config.toml
n_layer = 10
d_model = 512
n_head = 8
n_kv_head = 4
head_dim = 64
d_mlp = 1344
vocab_size = 8192
activation = "swiglu"
norm = "rmsnorm"
norm_place = "pre"
norm_eps = 1e-06
positions = "learned+rope"
rope_base = 97100.0
rope_fraction = 0.75
qk_norm = false
attn_scale = 0.125
bias = "none"
tie_embeddings = true
parallel_block = false
init = "uniform"
init_std_qkv = 0.018
init_std_o = 0.0
init_std_up = 0.018
init_std_down = 0.0
optimizer = "adam_variant"
lr = 0.000426
beta1 = 0.9
weight_decay = 0.15
lr_head = 0.00474
grad_clip = 2.0
warmup_steps = 567
schedule = "wsd"
decay_fraction = 0.573
decay_shape = "sqrt"
final_lr_fraction = 0.05
batch_tokens = 65536
seq_len = 2048
doc_mask = true
train_tokens = 653100000
steps = 9966
dataset = "wikipedia_en"
MLP neurons of a small language model. Each row is named by its layer, matrix (gate and up: input weights; down: output weights) and neuron, and shows model dimensions 32-159. Each number is 500 + 50 x the weight over its row's rms, rounded and kept within 0 to 999. Numbers have three digits each. A neuron's up and down rows have the sign that makes its largest values positive.
After each neuron's rows, "fires after" lists the tokens most often just before its 100 highest values on Wikipedia text that the model never trained on. A number after a token or word is its count.

L7.gate38:508500507557504504486481545470558483537552482482470534474510527535545457458507526495493371506411470572493493470475442447490441576553514563459515563425401428508578607514526489531481562421444494421595526551490542433594512592585545482532504428494492503503539537543499445612395408435430606435439526454530455442536491435509580537452630493518507487497427518464511509435505480574514438496471
L7.up38:541492476411514541453525447511524594429486465541517581454484452522480472475520505495592577528518556570465463482599472510518565535514616474539498461495468510454447472569533465560521546461534509525540497543491516496476430481443468473496472430503495589435365516505604507543554424550546491493504581621516551534533576543494543466510568489527485561432510470461616408599457446461519522447528
L7.down38:530479446486444616503479531483582558464523422561549493446504563525521417476543469466399430482433493575481515503478477503525450426473540462436515492448488483440569523519471429480540487432482556417484466508418578492475530454533542502494497518439444494561481470541496508484493569610435414541432530470468518483393475424460478499438493511442521444521582599510533438541501532575543475509508
fires after: " " 46, "t" 4, "%" 4

L7.gate289:553496470512508544493549462568497524486488499433499530517458491569458431576456595459564395501502468520491608497532432490554471452448538507510539545414467584438481538497488472503498448431485472565555439518551584515471535540465473507547473444503522466517539514451467545501471496479598446580517448552509572431533541486550573480451460487484461483526548526504445560459529478536542510578478
L7.up289:537598469467490658481471460459543522493545494559530426495478511495549552500523516519550517541458536509487440552598471460437563455462535659431605555502534455458508514469446508476481507486406552436591528510509566464517438508493454421436533476477428503480529483520461361407472528555493549509513502539516446425438499441552539510544548518542552509506561504544581531400597549431525634485491
L7.down289:605521497461518533541555477504469526487520520527508561504501492551346492607548488543505473518457470562543422586617526500585419482543521432564441568512504515465481503545404481498495587557539530546501454488509523536572594541545546548645556497502426608442452462455537601567472484445574475523498509562526513513594570501493493510441423461469449449519461459505530350546552472489532438459542
fires after: " " 35, "1" 17, "\n" 9, "s" 4, "2" 4

L6.gate694:516522500387387552502450444559531476440457528451542467545549531496509569530533439510532476522474507465533530495474576577431510459448484584439460418598532452487431492433399387434578533419469558490440415527485513436543426500425476447503582558456530507387394447377550416521467452562451485431481483494572455522435552506479501503538418521475480572379410504360450533434496510460616597571580
L6.up694:478496457528499448601554448479511550534519541495478466529411539491516475523439549466434463564540466475475440444428556497545497452379445476501575484453493579499568475509446458531533560532502432489429389513419433546457455568484558580523505534521578502518480475496420420538431569504530465441443429462553525481546527532463530467550485524510577581459538472546539516535532519518485562590492
L6.down694:527437564485457574434536467530492472582455463592426495528532504528464517565501442483516533611549561480587468525480480485477614455520523521559475526476487530523518497462449523550404426543492475480419555375491442454522479560485464566411456469528497570503465587473523485483444511506554570544411581476527442444508525543409469484461564462467466525500488468447479474516557602412519530534405
fires after: " |" 29, "==" 19, " the" 14, " " 8, "-" 8

L6.gate103:482495514520508404611462538586466511519566472550509421515479515499471555514429440583497423565566527581543448452505472533498508597415520531463441480567448474516395490482527544459476510582469478451477550536469501442455489483533530470499494493438537524438598449510502466379501499607463492525548463557594501469499476527409468466522395478548585494456559482388454472507506561495448485547554
L6.up103:504487429516452405617607534502457477489543549507484438587469460600406544557473475484498548553461558487494501503478481476446505612486539505480493476432502532487457497613514534507512413530520492477518543532493525410438462487464484546561557463525516475534518507445472476489531488600451485638516439560559495521449481544569550499462480405439453568594477541569503569533475405539539482530498
L6.down103:482506385438427459481430492450506499602539495505490531450488485458496449505550575520511610598498440453462507525439495576472415512472491453409454494461601501472533459511442514577487552502530536531384569468491535545572521471495533452557513418553482620436559539526440523446496375498456497417508539557511449613443497590556435480578524557542524539499498445448523497438467457559556514494506
fires after: " " 35, "-" 8, " text" 5, " season" 4, " \"" 4, "\n" 4

L3.gate48:493558501475501449486494455470517527467513510503515494475607382636425483566500532518525415548550496540524388553541611535455468570576473494442454536482484497455519584450501574544448478522514487517512440550474513444551589430524437487577537453493452542544524524518572468468447520388485553479470464542469627503429492492495527503426422439488459516494417490523470482577588513491496472524417
L3.up48:660504540471474576476437438458585513357459484469399506428478443499379454527528477489567488462512508485446476473480470451451440512545432533466540511421508351472496539524474476652492517515507521512524378556525458561433467487603494441592481494503497494564506563469520526500450572452529503562486505545483481461474416506470516486434476487475469448424475515529515517491494431505520516474514
L3.down48:499481524541541525499594435540470418410504498534390530467461520555404440428450385491504551474426455446473537455529490450532497482469489503652455429478446503530363391496539537498467475546357555520468478516512532519555507499435478555482494539543554533528480414549493518559503441600517561522551530554493582551514498490530407534548514475469533414543503441433449465518495399590532406477545
fires after: "9" 59, "f" 4

L6.gate554:605528456532570572568538481413445504585447470528436471513503486511537538467478536548601498410444474508495492568534554508514490474517517463484444542555551479475502515522488473526471487462496568424434430516496383589433462460594488511504517454477435462589547438515585528553618526512472509602563401436626491583532443460512581464521436509560563388421460462414454475468515512524592469563590
L6.up554:494475542538599447464516460481500431488515484552378498480408560474546483400493433495417563514451502465417545540557482483466505528508509526438429507407490566498493502457448575591543422465553471466545537495464583476490529563569558487506462601448463585468416421494503501543494523437551592485500484521467484526446475513539491618543526467502555498551542534463533547494426578545521602588580
L6.down554:518539463459498445504524497581494468543481523426516460599454369500617503481461476542475558488489498498502393533550502476516499514502550514686483543509468453482549590541558515502458421405533530486510534564602504490509439503457506470452452533514496487557586557494429558497488488500472426428517531543501549457515439588459513510541466482465508482520508516491517469530495390529477440558499
fires after: "8" 27, "9" 26, "0" 13, "4" 6, "7" 6, "2" 4

L7.gate607:562531500471503476572429544446473604498413518588453547513456429539466541628487498505580529457507427407569576551484507442417541461527473471518584476517448410437462470511486445527448505404532491466524457505489558538583536486417459528505447528564583555492498522442522509525601541514456588397526498570517549531551540381471503465502481478463535501506548515620584472503511421408544465470464
L7.up607:433556467486525502583423564513482492541502540456607484428486484528576456583513491517473550439464463604532527494470561432503508535601503555486467499519466450555451584472499528521461559550480553412544493539541484420467433513490495572534497490449511499567634584537485506574607505493534573561551501449510554524533462421400489548591490604483481470575515446528504502479603510487521487511579
L7.down607:562466516391452569550516524469537571559448480497517451499456528465507485529494537472550472561495512567541520519467440557484455446506546488461442403529594496530533529506501522506468512497503511548520506494459534432624589372558474416507404429456527486537536500533530523535436487471450444496457489521554457601572480529458431460487446541484536571546423560505530579541432517467534553488503
fires after: "s" 17, "e" 15, "te" 9, "ce" 7, "se" 5, " Cle" 5

L6.gate868:532555554542449446572513516527483530485524484413459493462579503540394559525472637396566462498441493603562524525483461533440519440597533539434475490485583482464538398560470538578582550429453406471594510570452438594521441501533544473453502495476437545546465528542528545462547439514420500603479451491469391503531522517552556495479480503567517418527509547497515506542557476404554539464570
L6.up868:482488511546528459362531519583612472532572524452442564519482538571480481573473495578567523509448459502393503389498467487535530505464411498484540386505445443490522534445583558573466516565472502500511554499599538474535471545484543545548436438463558546533565500403495581515499479401428478547544397529478534453529555527420434536539520444369511553501402475497394507449498504481512518579431
L6.down868:497429488475554487533420484552524576377475431452524482474448517620584532484541491495537527451543547475411504429488501514525473516462513464584561521505453486495543525520498515580493491501452461474538479402509481495579579503514499531464518541503512471459478570479501458435429471504472426509503540433537563493347528446520444522540440521448464479444557541473562605419476495612458433530441
fires after: "0" 48, " " 9, " in" 8, "2" 7, "1" 4

L6.gate476:615545472448478524514509551543441496574572545463589504443420475446440538494473405477430518512480582508564483366547542582478443491529472438476381422504477464399576474579458469537450453513499552604555594463444546503499444602556449541462454457488562497471485488479549502489405497553487514375468523513542470423482599482516451378543531442492494478532528579447442373518523447496528428531532
L6.up476:501548425500494515490467401502514520541455450527452505426541451547479437520477555430469548577499511425452507484483500470508523467516538479473542456386560490638581504538500500534547548491518449518464568512375481516471466538579443537528489447536441547528482379510446484494519496501531454525530501525456637525477528505541487427546455486592544533386478479519499620560503592464440567455546
L6.down476:530465471461460430525487495441530443534545583486413572484465485600515418575437523498484494606554473476415555565474443458456432530597555567491504577476464496462457515513534488574453561530463524527487532559528503442498574492437469492422539582476435505534448555472555528437558529406506461446532548546518486604505480402521503429459494498457520499486495423559473522551545546460613462531519
fires after: " P" 16, " b" 10, " K" 9, " M" 9, " B" 7, " W" 7

L7.gate1242:419445552468489430577452518439483554458489479463552492519565493472536474551529525409494547493476438542427484492388486545464450531438462554550460410572527517470487514463571463450601528517490540538524443450462486455546524503605481523543584627544478393490534444497472454536520501429503560486501470551564432482442547461353419371488465523511425495440498488422449477446476585529373529542417
L7.up1242:469522468445527518478550485420415450537488401399451422531398428482496463483452487475583475484510599481524538550477564540516484552421401593494469480508466461488609546454556448473525542514541467445491475572549505458444448485489500477543520488541541528489629541470496529363483429552482530613476448466507426529468506459386505571446457457473513521550422576475579538504522567490469564522553
L7.down1242:505420559417463517509457469526476483449570555554501516536593514476498460547586558508433552504515493474558504528461396457604486469547459544603451522533525587534511495494574476532455521502530542482502448540574504506548487559379587488508483468474486490498508467497452504504424445553496570423487437512470399476529496540515460497522445437487525492416571596438497453509597478525473578487550
fires after: " the" 49, " a" 9, " was" 4

L7.gate755:541532503356607476511549504465601544488497390470456407467545430474492486588465474479625473551468545501499549480457509515459550539501522486472477503484514370525456538420582468491532502587577401531528555500495511476519544428383455461547513580414525517480534469520451508425488468598495587490527576498440429424476470466580601433460500517455496476429605508530480495496575511532504534502558
L7.up755:522600532447459439405519564483528531492431456592544479557530617514483459491531482510582430508562525496458432507460508500477482497503451500453431512477508465484493473525488461547423490558444477478546513479483542589444408487476523483627411488453369545574445519517569433503521432607554483510537487543478538518493499524480498485547499490500455534487531513391446549532488496588487446541468
L7.down755:526478470489418507512489476553505519472525456484483582494549500487554522473413407534471481499359561585551524428403480447384478468482454475463546472477476559510434567594433508462509372496442403449575496492510580465541436516559497493462510608472570559565587390518465569534475489510445544505532490466545507488425511407469556507445428464579546470491506440485501405447525489546509500486550
fires after: " " 51, "5" 5

L7.gate1010:464497438539456531461541505533444459596588520428533559497521518465477445432523459535475581422507558505479539399433551503439503604460452506456524507373457428466482447481399503515410550546457537484495532538480531429537438457554479372524486486504549600501544463454576457473426462478530508372538517566445463486546486443491550477495515415597540469392544525462466432431527553481455488571601
L7.up1010:494514475433514548500532555580508523415532466545526416572455503508526617517534487576465599547594460443431487534603459384529472421579499527520404480478558538466449444564449454456469493538511561632493562505436478507436443497542511489487435470501431494507512567489501448564520530530518469548465570587458518459443480522520517386578435565455634544483545465492436534528589405457457493564457
L7.down1010:586529469603482436407548450508593499501527526526539479470503564506455581476528532531420483469482524481583474454469405497438560554606498445475504561412491457446530466393589564546492429496460504533473453438498518522479482568469548452482515429501536558557480533446396476501469483513565491518463589590512500507464548518528565582535514569435517575559605469463494520455477432483426579476487
fires after: " " 57, "1" 13, " D" 4

L6.gate1093:564526533511543457439468470459462487501611558426480451627562499484453550529462453494521542518474503482548480528537538467489577575546592500453462569489460526525588477558459489423494384500560503447551478491548454444494438500461486490496536509493399539523433453552538494463504395508563548383387546489470507541496522480487595542578488518445493483511509420410498526529415574480465458449517
L6.up1093:579429452522503538556444545551572463447541559557519465556546468491489621568467560471396459508550426501610472497521497396455444538518444453466594661576433407452430491559528494454448544519495491465395475568472474538528528505515567501518513510494544513549540462516543588546514487573489535516531518566605519530535552545515528481551528531493461526583497468473572421451507564507500491449565
L6.down1093:501474481545503623443541557499559464451468580449553521485594426531523481541568502570518508399470403568469459489503494532504503551446448487401558488490570485494515414498448534477515590480527465473421424505474565479505522486467570555536530495519533487557548480490475552580510463595446529551509549607506455400391480502425543448493590486529504491529541476528556456479516439539496493566551
fires after: " " 40, "cl" 5, " |" 5, " be" 4, " a" 4

L7.gate892:426447550535521464500441497441473473453482551488543542432500399436423525506485515477553448529517427432465466490542415522514546434520522472481489512525493557439514516564563561540366431530564477565503558559527442535482493531542572538453524531418515507535520562573540588564522523474466445476644586484561530563377465491525498434415484533552469528447510484463530454535501477454500472484531
L7.up892:493426512479553468428448444536497432510548510492463512461410533492545482502539428525408560522527592572489492552441480544533472522519557496480526504523503573498502383480591480463495502504424574465490536527612520509440542511522578531563452488427510485513465531568497433610519537628473573596453487556464494452578427475600449531509410533441528453468512555506530498499552513517566563594393
L7.down892:495426447520501448489504486477464532473451477529545423519513483382440553489484512548489511496502562535494475502589481537387529531547537517451511498541458561499477432422512488488553461423569522427410469467441571494446513513494429497477443545452566470473523575571633390523439473524537480512457428519555564547502565454451561512446501497514405590451525587451416582472537513476553485460476
fires after: "9" 14, "1" 14, "2" 12, "0" 12, "5" 7

L7.gate1119:488345432502503547664433502546508534537543578496562424509529530595593485506445596422526505534488564610472436457484471413548432473465542476506533523493505484449516464473481542421519539509531601435470541557436551460548537539572521518450503486541476529452541544537510537506461441433471496544490503398581469505541430484566527468524507449513459546535482550471487531414561518508482495567513
L7.up1119:383516383489444609537415489513527464531550453444498423431596526529571483501459443553462401533480589539370478485471535463553493547446491478518518448433419513538489478387493486507445450513514426551576452487491447459470521538548455493463546493453520538484540487426446522507410553494491474548619489505510562455516457504521507515428592542500493465451518466436544403470407529558480417497544
L7.down1119:528473436473547549469525566457563472495588453539453486556497466608542501524511580465548428486498540477490488530592530473450439557508493481501443534491602542542465507469466491488539497471451465498538507469491490415521488545543500522571506347538474578519446550461503506565493543502579450489453435495507497485534501524535535595460438455440461484547538486592537426462536568488535555420400
fires after: "-" 56, " S" 12, "s" 4, " " 4, "S" 4

L6.gate379:489492489480600530514486524531361541484528512462551554527529558534511565421568526477506461590495525532519557628506457631458479542535473597515476493471504481591442500402563503429498424549519554465495425604533537484552567570474493509512535464468454553603514574487523509421562407395526561459423466565511530495506518472437509506573519452523469430532414497560503541474518411496415510614630
L6.up379:479453468562626497466479443497404461604566513594428445524533387450467553599494557489572566430523447457517567472447508455538470547446497432514500470481557392487491475458495486470480432529502522451549453518461516502446452473393563492483523456494521479475453534527389530503451488522501644430544484456448510411480575528507532468620454439483550547509440485528491458426450563484505443478525
L6.down379:509492541468471514454455555601542483451451528476511477480473440436475576450530402386534531483562461500528472497476502584423587489543552513371542551460545542489479527504525426506522508445511550527553516459459512557455495462509479455613545512439513467434455505503479417556509560544511519517534333485511536521553504383517465523455556501558582469495496573498469500517461513494480548566578
fires after: " " 37, " a" 9, " \"" 4, "s" 4

L6.gate235:558496464459479454436479518478465449511454463384501502516558468465498453516452507502455482623521569480527440459466396572481572495498432494430502551478506553494468527449468386510485500550570507532496540496588425589473400500500559498517569493525477491559429548465449493576569431563611538510447418562548479520503479488479550600534443500507458608545505578481502444493522495498536507517416
L6.up235:515496519411426470483506467509512596583528496445485459456484581527618527504475418494449548538452473428540543582467491560457456464472593529501515507412610500489504484495595486439400401566484529541484519529486548452529453478471516468446466443540557517390562515555511597563473502493536530487569440515470487499503551506454495454503375507523571514529489515542446481479507512400538542505442
L6.down235:540480601487459443447573493484523345578470500436556480542479525542502516454598451476516477510484417596555399468513452518512542541475523475496476504457570465473475525443514534490535544484464494523534520618443513514357459394548558587410392469485429610527655547456591577499508442441507515490517547516506473516435465545525442524589443493458524489530510531556483454519534456570543529614538
fires after: "s" 42, " S" 10, "S" 7, " re" 4, " gr" 4

L7.gate740:538471521394600536469460510431566566475385523523484505459530453439443506540519421506566631599542464410480519512428453516510528452566539507456507491512485484494549522553533495538442506523445470535491541496485432465496473570385586425491440486468511554441518414477462579524617476466565503478503543566489558550480591473487502579573513462481446454487469409487577498479554540467461511513477
L7.up740:474448537473476482497537554569554513493519471471506419494442449580505500546433550507592540529502475495573500468519541540519492528423478429515465560507509471496494415464439376417454565506532503535568506492549533453470612519537524481466641553477499509534524584508540469526418566487530533555404482496484410522538556506450529425497448526508541425515558525526413535493483484538489597564539
L7.down740:504507568491505514536501468485494556518543482543388588465538472574481493564492366422533447419498592492491518521540489502344494478534475495505569520457506512512499471497580511545456447516463404502461548532438458490446506503441570453510476566530428426481532495513508580389489481433517473503533532543570533564467476526479514541629491468428428538475512394553346468510474503439503527519478
fires after: " " 52, " his" 8

L6.gate721:495453446524473517483482425473465493493494485451433505468532383430526458520532603449436502536447488403489485480502486459465468491415570418513552486469522514461530473572477517539487483523552523445506549522475527431478480555529515530517395433464520557437587571461506568513517467409523460553469580564485574491412521485518484509498421395580561566469523493509482515458500503510488486499487
L6.up721:476433519572610401574381502465531502502583513478496554489516501503457463467551539585506465444547554450504524517660439482552511444484463561508491574550498514422487570414434442463433506494469583451405471442540508609551502457569564489456436573457478526580529480544475514533449553455434548581509476626494491469455434538523516498535546617505523445613536375571549534503517442519511559485480
L6.down721:503429417519524537446460525461450528458420527510549479462501563542485543408539570484484443472560608475565489594532411382534635461456506420455573480479545578428501494527527419488448507431523486541483495529456633385499490447559577452526489521457478476460515500467461542526533512537425504429435489616461554563409561535477543511471449431504458509488524569561478534630548429530444395544461
fires after: " " 39, "d" 4, "8" 4, "z" 4

L6.gate450:467511431479463484570408479506474509542558542504473495523441445469516487595562414502511440445459479513499579447573533568525496487494550420409449471562530496462557499555477525518509516538435476600492476418443474441434443573548476437403502491470622460490554536436526521376484501501493562503536571490498533469495537501455509442573494548559441413517523474559529507420514553473492576585521
L6.up450:539508528540463575517562510484558501547517543437455404534450439596447519515448531460438522445491566458499513576485472504601647486436433420560508567593518580442524461454483530511448435525544490512485480459423513598479440515491448479492575529461613437524532485507470468501467453477647528421471536537514452500507475557550465453478401518463420447547531567535525451553544549421470444402497
L6.down450:497474485457430487471518461492482536494504481560506538474565526450525423422545549496445537487453539357405499494511376532504517455415530512494564538467558491549548536552445485417446549499593480509500442450509444531506579550522535414551466509437370503548394518623499479588521501514536476448480496455391493588534474539599496418500527521493374479536568506437487521519524549495504491429423
fires after: "0" 24, " b" 10, " B" 8, "th" 5, " A" 5, " |" 5

L7.gate181:602518479528478464499380549493453496570534401509459538524541478632531469476542533630530566492465505433569479573432565475535535482552517411505579501495407511438521457618429492526460605435516484525532488523529541401566496428472530463504491440461548441468436493534515447457493460483493464448501579571541483555600554519534490482485455480481601532641576494585605513466537473437478521553448
L7.up181:446473532496432475476534423505480528489533460521475530521583516429566474528449465543561547443451636474571501490522525503445493513499509514522443499454496590483421525546495407538551391539545476445454581438571501517570485472493464506542473546487495645555579645487523488517458467450503524517436481561520483619429596517476501481504489461553438471542430467433467612490538439463540470421588
L7.down181:436482426500532472509406463464503432502673488457498505577572437532524487546512509493492592490552466457495529527468454486414604470529584601590591512529433453517529537484489457436467537488579384459502468471524526587560546509508488495439489520442603508512510499505461418464484388533449490476579481426475467515505465555505576560453516452475487512506474520480502438456422476533435580475592
fires after: " " 51, " A" 7, " (" 6, " \"" 4

L6.gate88:512485451509462508592399563500421485557548504522539486528500422535510519514448484543423419471536469486557581556484617496427462538444442501472455510514627528564491459444439508470481477560477464403435485558487592487475588431536470432451464521465520371498466500432537519581581528535453526466493458466488423508385449483507599554454491500587391471473503515471436545463551524516490452586592
L6.up88:511488502496522454475454409380446462568526445531433460592501472616472536494561473524435468529604523443583489444491442497480490462469474539498448459430466494433452473559432477531463424527557479495524507475470509434451439428512501498597435565479446482454488459501460455455522555442476474516510495485495493557384556499455497507474450481568539535419402554457511461491452388512604563525503
L6.down88:450491415565524544515528421465442477563576495561457486481508475531584508512500508569516611495506598499576450524497529596459513532431408552483410396486534526569481515479524491493463453605515518521583590555461501407537539478573482495516475451516568587476506490469494503475537469536451523461472566441528546468427499510449503525418516419512573436450502488528515470493545465511558489475619
fires after: " " 37, "-" 25, " \"" 4, "." 4

L6.gate1046:524557508412483558483451548440442432381498562565474521530512619467514565553577568486465465527469540515551516517461472457438494552431451526417488478526556537457630542502550567431435507397540565434441443526437393408439486588506447477472463473428405481476540576520565611495496425409430429501477561483488524451561505416515574451638498456567525514425540472550470470504497519555515453471527
L6.up1046:574415519491454469479498431460472522588465500502477437549420498582549506429430508472564572504523508473504566526458453505503524479456498509546487567481479451454570388456536407548563440460431427510474445542415485483478519544521503456476527422531488523471546462415437462496498350498488566471458453404509531504490563538541480473511500465554549512473553454488441436511507530505493535497400
L6.down1046:531491563586531484493545418494596486503464465497498477511426443437552501559539427512566443450455494489515482465495536499515386449434429596588508507547496522558513436415467526491515478434453427518529443439604412487507569451364543427480538474542524506411474517564494494380422399430555483403459497449501479534556527561577473426471478469464488479397511446481536534423479534511505511429486
fires after: " G" 21, " B" 9, " b" 7, "B" 6, "h" 5, " m" 5

L7.gate454:521479487513486498546471480544532459499501452575518506515543528539426421534441488553583457584450406424500443457455415547453543482536599436464477440469507473551523488596485445501533474480567510556481516529516493449495475440538414470519512550420483466434493428458515479565403542493517457559561502533542439501439420464524528466407470521443512572469522500493542511568537450506511500420510
L7.up454:458486581548489515525483474532503485535523484511494512456581472505520562509542467581441534575533619502495556570468548521516601597558474578477511529510455471499448473555426548513480489547462527399510529501524547504507459534523582470535449484371425508485513495540559501455523526482552468490564518516569483552422483540424411552485609438605471455433450379532481438579523473539491541586547
L7.down454:534513550536477491432471470488556503493561506504489512399501450633544512480484458476456616500557478538526510528516465530429559520538543497539452583474463523527450555515601460527589430616467388448534527534563468530438441555499437479401534540464479525512422531513530577469522578474532452548539489441523447575500476526518474535508422433527482544531462529459444474542417486602532540542434
fires after: " " 45, "2" 10, "3" 10, "1" 8, "4" 8

L6.gate646:469430433497532604527475481505555479581499536470421487546587487458481434475524399504587524425419594496529468512482564509459548484489428464475520554538471545597486583386487511506610539392470446432546460491558541614555623444467501498491480515514510493536375505380525510500524536581535516445481427481500470549490459444491560520416508502500477431532546563510427457595426537474517452497564
L6.up646:473597443494580439448558488426546496493479526525483548515468510387473542454586583463632550433519579495429516539511564536502421537479518437501489376523434555444578546471498492511510447493514540476553496489484470480502489534470487563464455514552534505469564476528516545404465432481556525517476516401603459595467401519437512505535521574518569500358538507583443557507583500598488485432464
L6.down646:455531555477523456518505530536411411530471387490484527425559535487393516546486492525486476600516621560498413437487501546571549487472534505588438449470473486382479501347550540527545492513516534567525444583362453552561458443476466495496442452449485475526570548467485503656424554550605486495477535508560503479552480461559473528653446517478511471554556558479571442530490380560546568521433
fires after: "te" 16, "se" 14, "be" 8, " Ho" 7, "re" 6, " Te" 5

L6.gate304:449467461442472466605441549476456553496461534514482508496496531495576550458545534412536524471458491539503540469406496530461424428448496528489485545540544499522474577631504518469447533514485525534557485584624522479486441458420490434525504567490542481598532546489489555490429461549452511513542540450493527493596482436548508545487529529484541560503432536421526545417582482372545513496467
L6.up304:381537484495517446448528510435478538523556508495565541488595619459515504388483480512532428547464490558589531522522497421507515467458450560495456515527415482540433500489494407533431529496489439445421509442418436524508536480508509458434454448488506462618567509450573621400480456504505514554571497506579585540484529495428399543540392543477519565568448461487547522619472567469540488440514
L6.down304:537476501464544512596616465492502551510587498552590522486523478419535556407569484491517428556452452508517575516537426489402476513535503453366531450455553607455543470529513473533555553541517480434485473570448439600440406481569536556509422518402456500406506538479537441468532466511459522524479458496553488493518570521525557506479404438492541477491541497507445428519515570579537482504613
fires after: "s" 37, " D" 6, " a" 6, "S" 5, " S" 5

L7.gate1132:530507594534557565529411506550474443635572511395519469481521357406461489474543496546498510512432459435504452502546539584500450489538593610457500522536539531549525413554431459557553535431467488497465591523534480406526582445511533513417473415493528534434492477595510526577488528472509506439468502449463524472541510516553559521537534398572451510480537449469509486475503462385448532392611
L7.up1132:568474493506508482581594492573454428485471474519576503506456472504481578439556513466476494438422446479541508456605483576515501513528477595454461581556527481557532532475502503441526469380532487510499461505449475432466491434540632452478558449512523561554515542564552440546485436408403508498494517525487500484602407475472495539519440412485502511560480485472557497500584434446517473460457
L7.down1132:488536519454585549522610554570469533452590504471526490443532390470421435491534527537370496444486561492410521505512612437629493472469497570556478542600567486514589506519460441515501497503474458409575454518447486544437479472455535570572499520524554507426445505533551559489526475438476422494510540467515484488569499526441400497593469513473555542504508472449606504435542506460514522521417
fires after: " " 44, " was" 5, " to" 5, " film" 4, " He" 4

L6.gate531:589468547501562467476520523549524476518511457589667489539492449551481425533440563511429564506465474502541451381511482602509440483520540486477482527512476569540467536500463490473461469520431557517492522533545482524609475524403466546467451446466496556481451510363533484515499441512490438505357456509542525552553479443542483514446522471516469465556574461509511520459577393537514467599495
L6.up531:593603499483493466539517542573485523565473448467530449538511515532522564501518576532509531446531476483554403581566512531514417444489576448531487536442514501531495505604487495511483412583413544501436490481543533485500483478521518503450656500546405577484531471501502472527486534468557553547346452543487514588531485534466456586503460426501546483467514550503499420468553461537442500507593
L6.down531:495482488589602483411544477527547462599457409510491480563511569464472413600502483488573524489383554555459563424556474481497497523468506508553472613547471421498473491468566490424502459499514556371572533566481502496423529463473533561508501483572510433472463564499546517499435546573493529493513560557478502550524484558432528534568477530459587462468504542562492421448458393497521508452471
fires after: " " 60

L6.gate294:484444455443546533581614546574556420447429522512423551421519426536554462509457444529568436418428384560475473511424491522493598398639513409460542520499516403507566495398500565480480500532446491560504499464441450506485560548534456440447490503498513532603563500424511507459525474470603492434469451507446554558509522531540511474509483450513505454437458493523585445499453469500411538525437
L6.up294:557538447448459534524472538547519543485560466482530484482563528439524463442440446481436414494415515546544522500483429475488443557450413493482458452541578559505547484437593521441556405533456502353366504508568584540563458560454470426489448555557612518505482494503506538482516459462523484458476490433628569555448514447490525523643467416561523498468396474449530577460535495601529532417475
L6.down294:559509522434474454494544484446644494496484540486480497516586585528372509452533469662517482507482537496421435511551541488517505481559469504548418470470499442512498569424544520440455425472489477489536557505466405459483531619427587562440476438448580461505491500518444548444499487488546465521500474477402578576580543479555471432469474428460483429519579509594489489574489431475461541442478
fires after: "0" 42, "9" 23, "s" 7, " c" 4, "|" 4

L7.gate883:536510511515448547582469457428470468454425533348482562480498514479410431485444427598546505501542598483510448528470510539506437449524515425425571583505420528514421536489481477469505498447473452504488481494424511477477508446522488499520440540443408440537558454495575505455526438559476474481553485594505499468506583505560517424527487435618508528556507500533494532541515524516535531500575
L7.up883:404528493496517473421540506549540492431611499494578467518550495449489418460507633452588542518586508532444566543584547499482505467438368452500498484587434507468490542580505555482523487525404450488539452500392562543462481592494490506499492579428460454484503438492576523483541517578449462645461577542495607558543476531509493423514599511508619515438462484467567541437571504535397459438481
L7.down883:463440493541572517531454463582504510555566519572525511495473348483611433503449537521530545521583523568489452506547595522561511508409474558594533535433384556452503473554520512465599460490457435555446362417446507568518531544506522466579489529521530507632398471579445472497525442499570551469498547486427427482566561538537486545361582541521568492523493483501545503433509436389413458475544
fires after: " " 53, "1" 18, " |" 9

L7.gate1133:432431511486534560595544526480506447529508472468427555504542595546526457508536502538456493625519455479513479469412517534478435415440514535538557481503581499532405483629453439495442438601446462563531499523529440469555417521570451493567448456475621559477476572618511464589506535519607509495438477464529504472463557468379542569579468454515436505471402482372517443530506557463495469405597
L7.up1133:475494573486552408435450571481427521429507470584489444472453433558467507499502472527507509541514566450511456504492449481534513480438464451532437354544546411391493474489483490468508400443473572488467589577564522524554425471513536430393530496510413501471570514483487581485405467527517479538542520525465524455580562530442476441428439585507584446516474611445513497455488501430434446565510
L7.down1133:517519485496578497447526453493448490501558469500509492468549505511538507590480466463449553479457467482484506497493499531540502446475513527609560418474549485511527524524476493536506590373514455473595455566539420665461471499580347455466544479539535503561471566468475583577495524486468485491549509477540563488459375563543547472465569530446399491516489516431388526488503612427486501423445
fires after: " S" 21, " D" 19, " " 17, " C" 7, "C" 6, "s" 5

L3.gate528:486543471504461394505585465478524455534497550421610565433539556428480424535481520524571471512363486559499537466447561468473445510597502466417498434490531547585466531529480527470514436533479482437571504448564463480528478521510420589452463503452508503449529480511470485510399486511520580564558560569519470494466485447394518565474507484452573527510473467498451460513504507452443556478565
L3.up528:522478508436542541471545454559520497478525523484473387533403510427396520477473468474541501542510599486457464587538527502535638431490492571567512572474530558553494394522507501455430482564476500516491408517513423579470602454453533477553604515482465439505491445481498423527494564492498462573474510510559441524451464499472422516532510447459503534552457507432432571482583570524551513556482
L3.down528:453511403397473493532449482511542503504604513542386438570478483524499539528469511535507419460499540442499483488543529527525483562447451542563517562460465499516536501429544473612548579630507408512519462478470639597450465474436560601633527441553562523617453539556508474575607570496600451519424531511554597511501456529555482578648604510476565522481537481496376510434482524488508473554446
fires after: "0" 50, " |" 8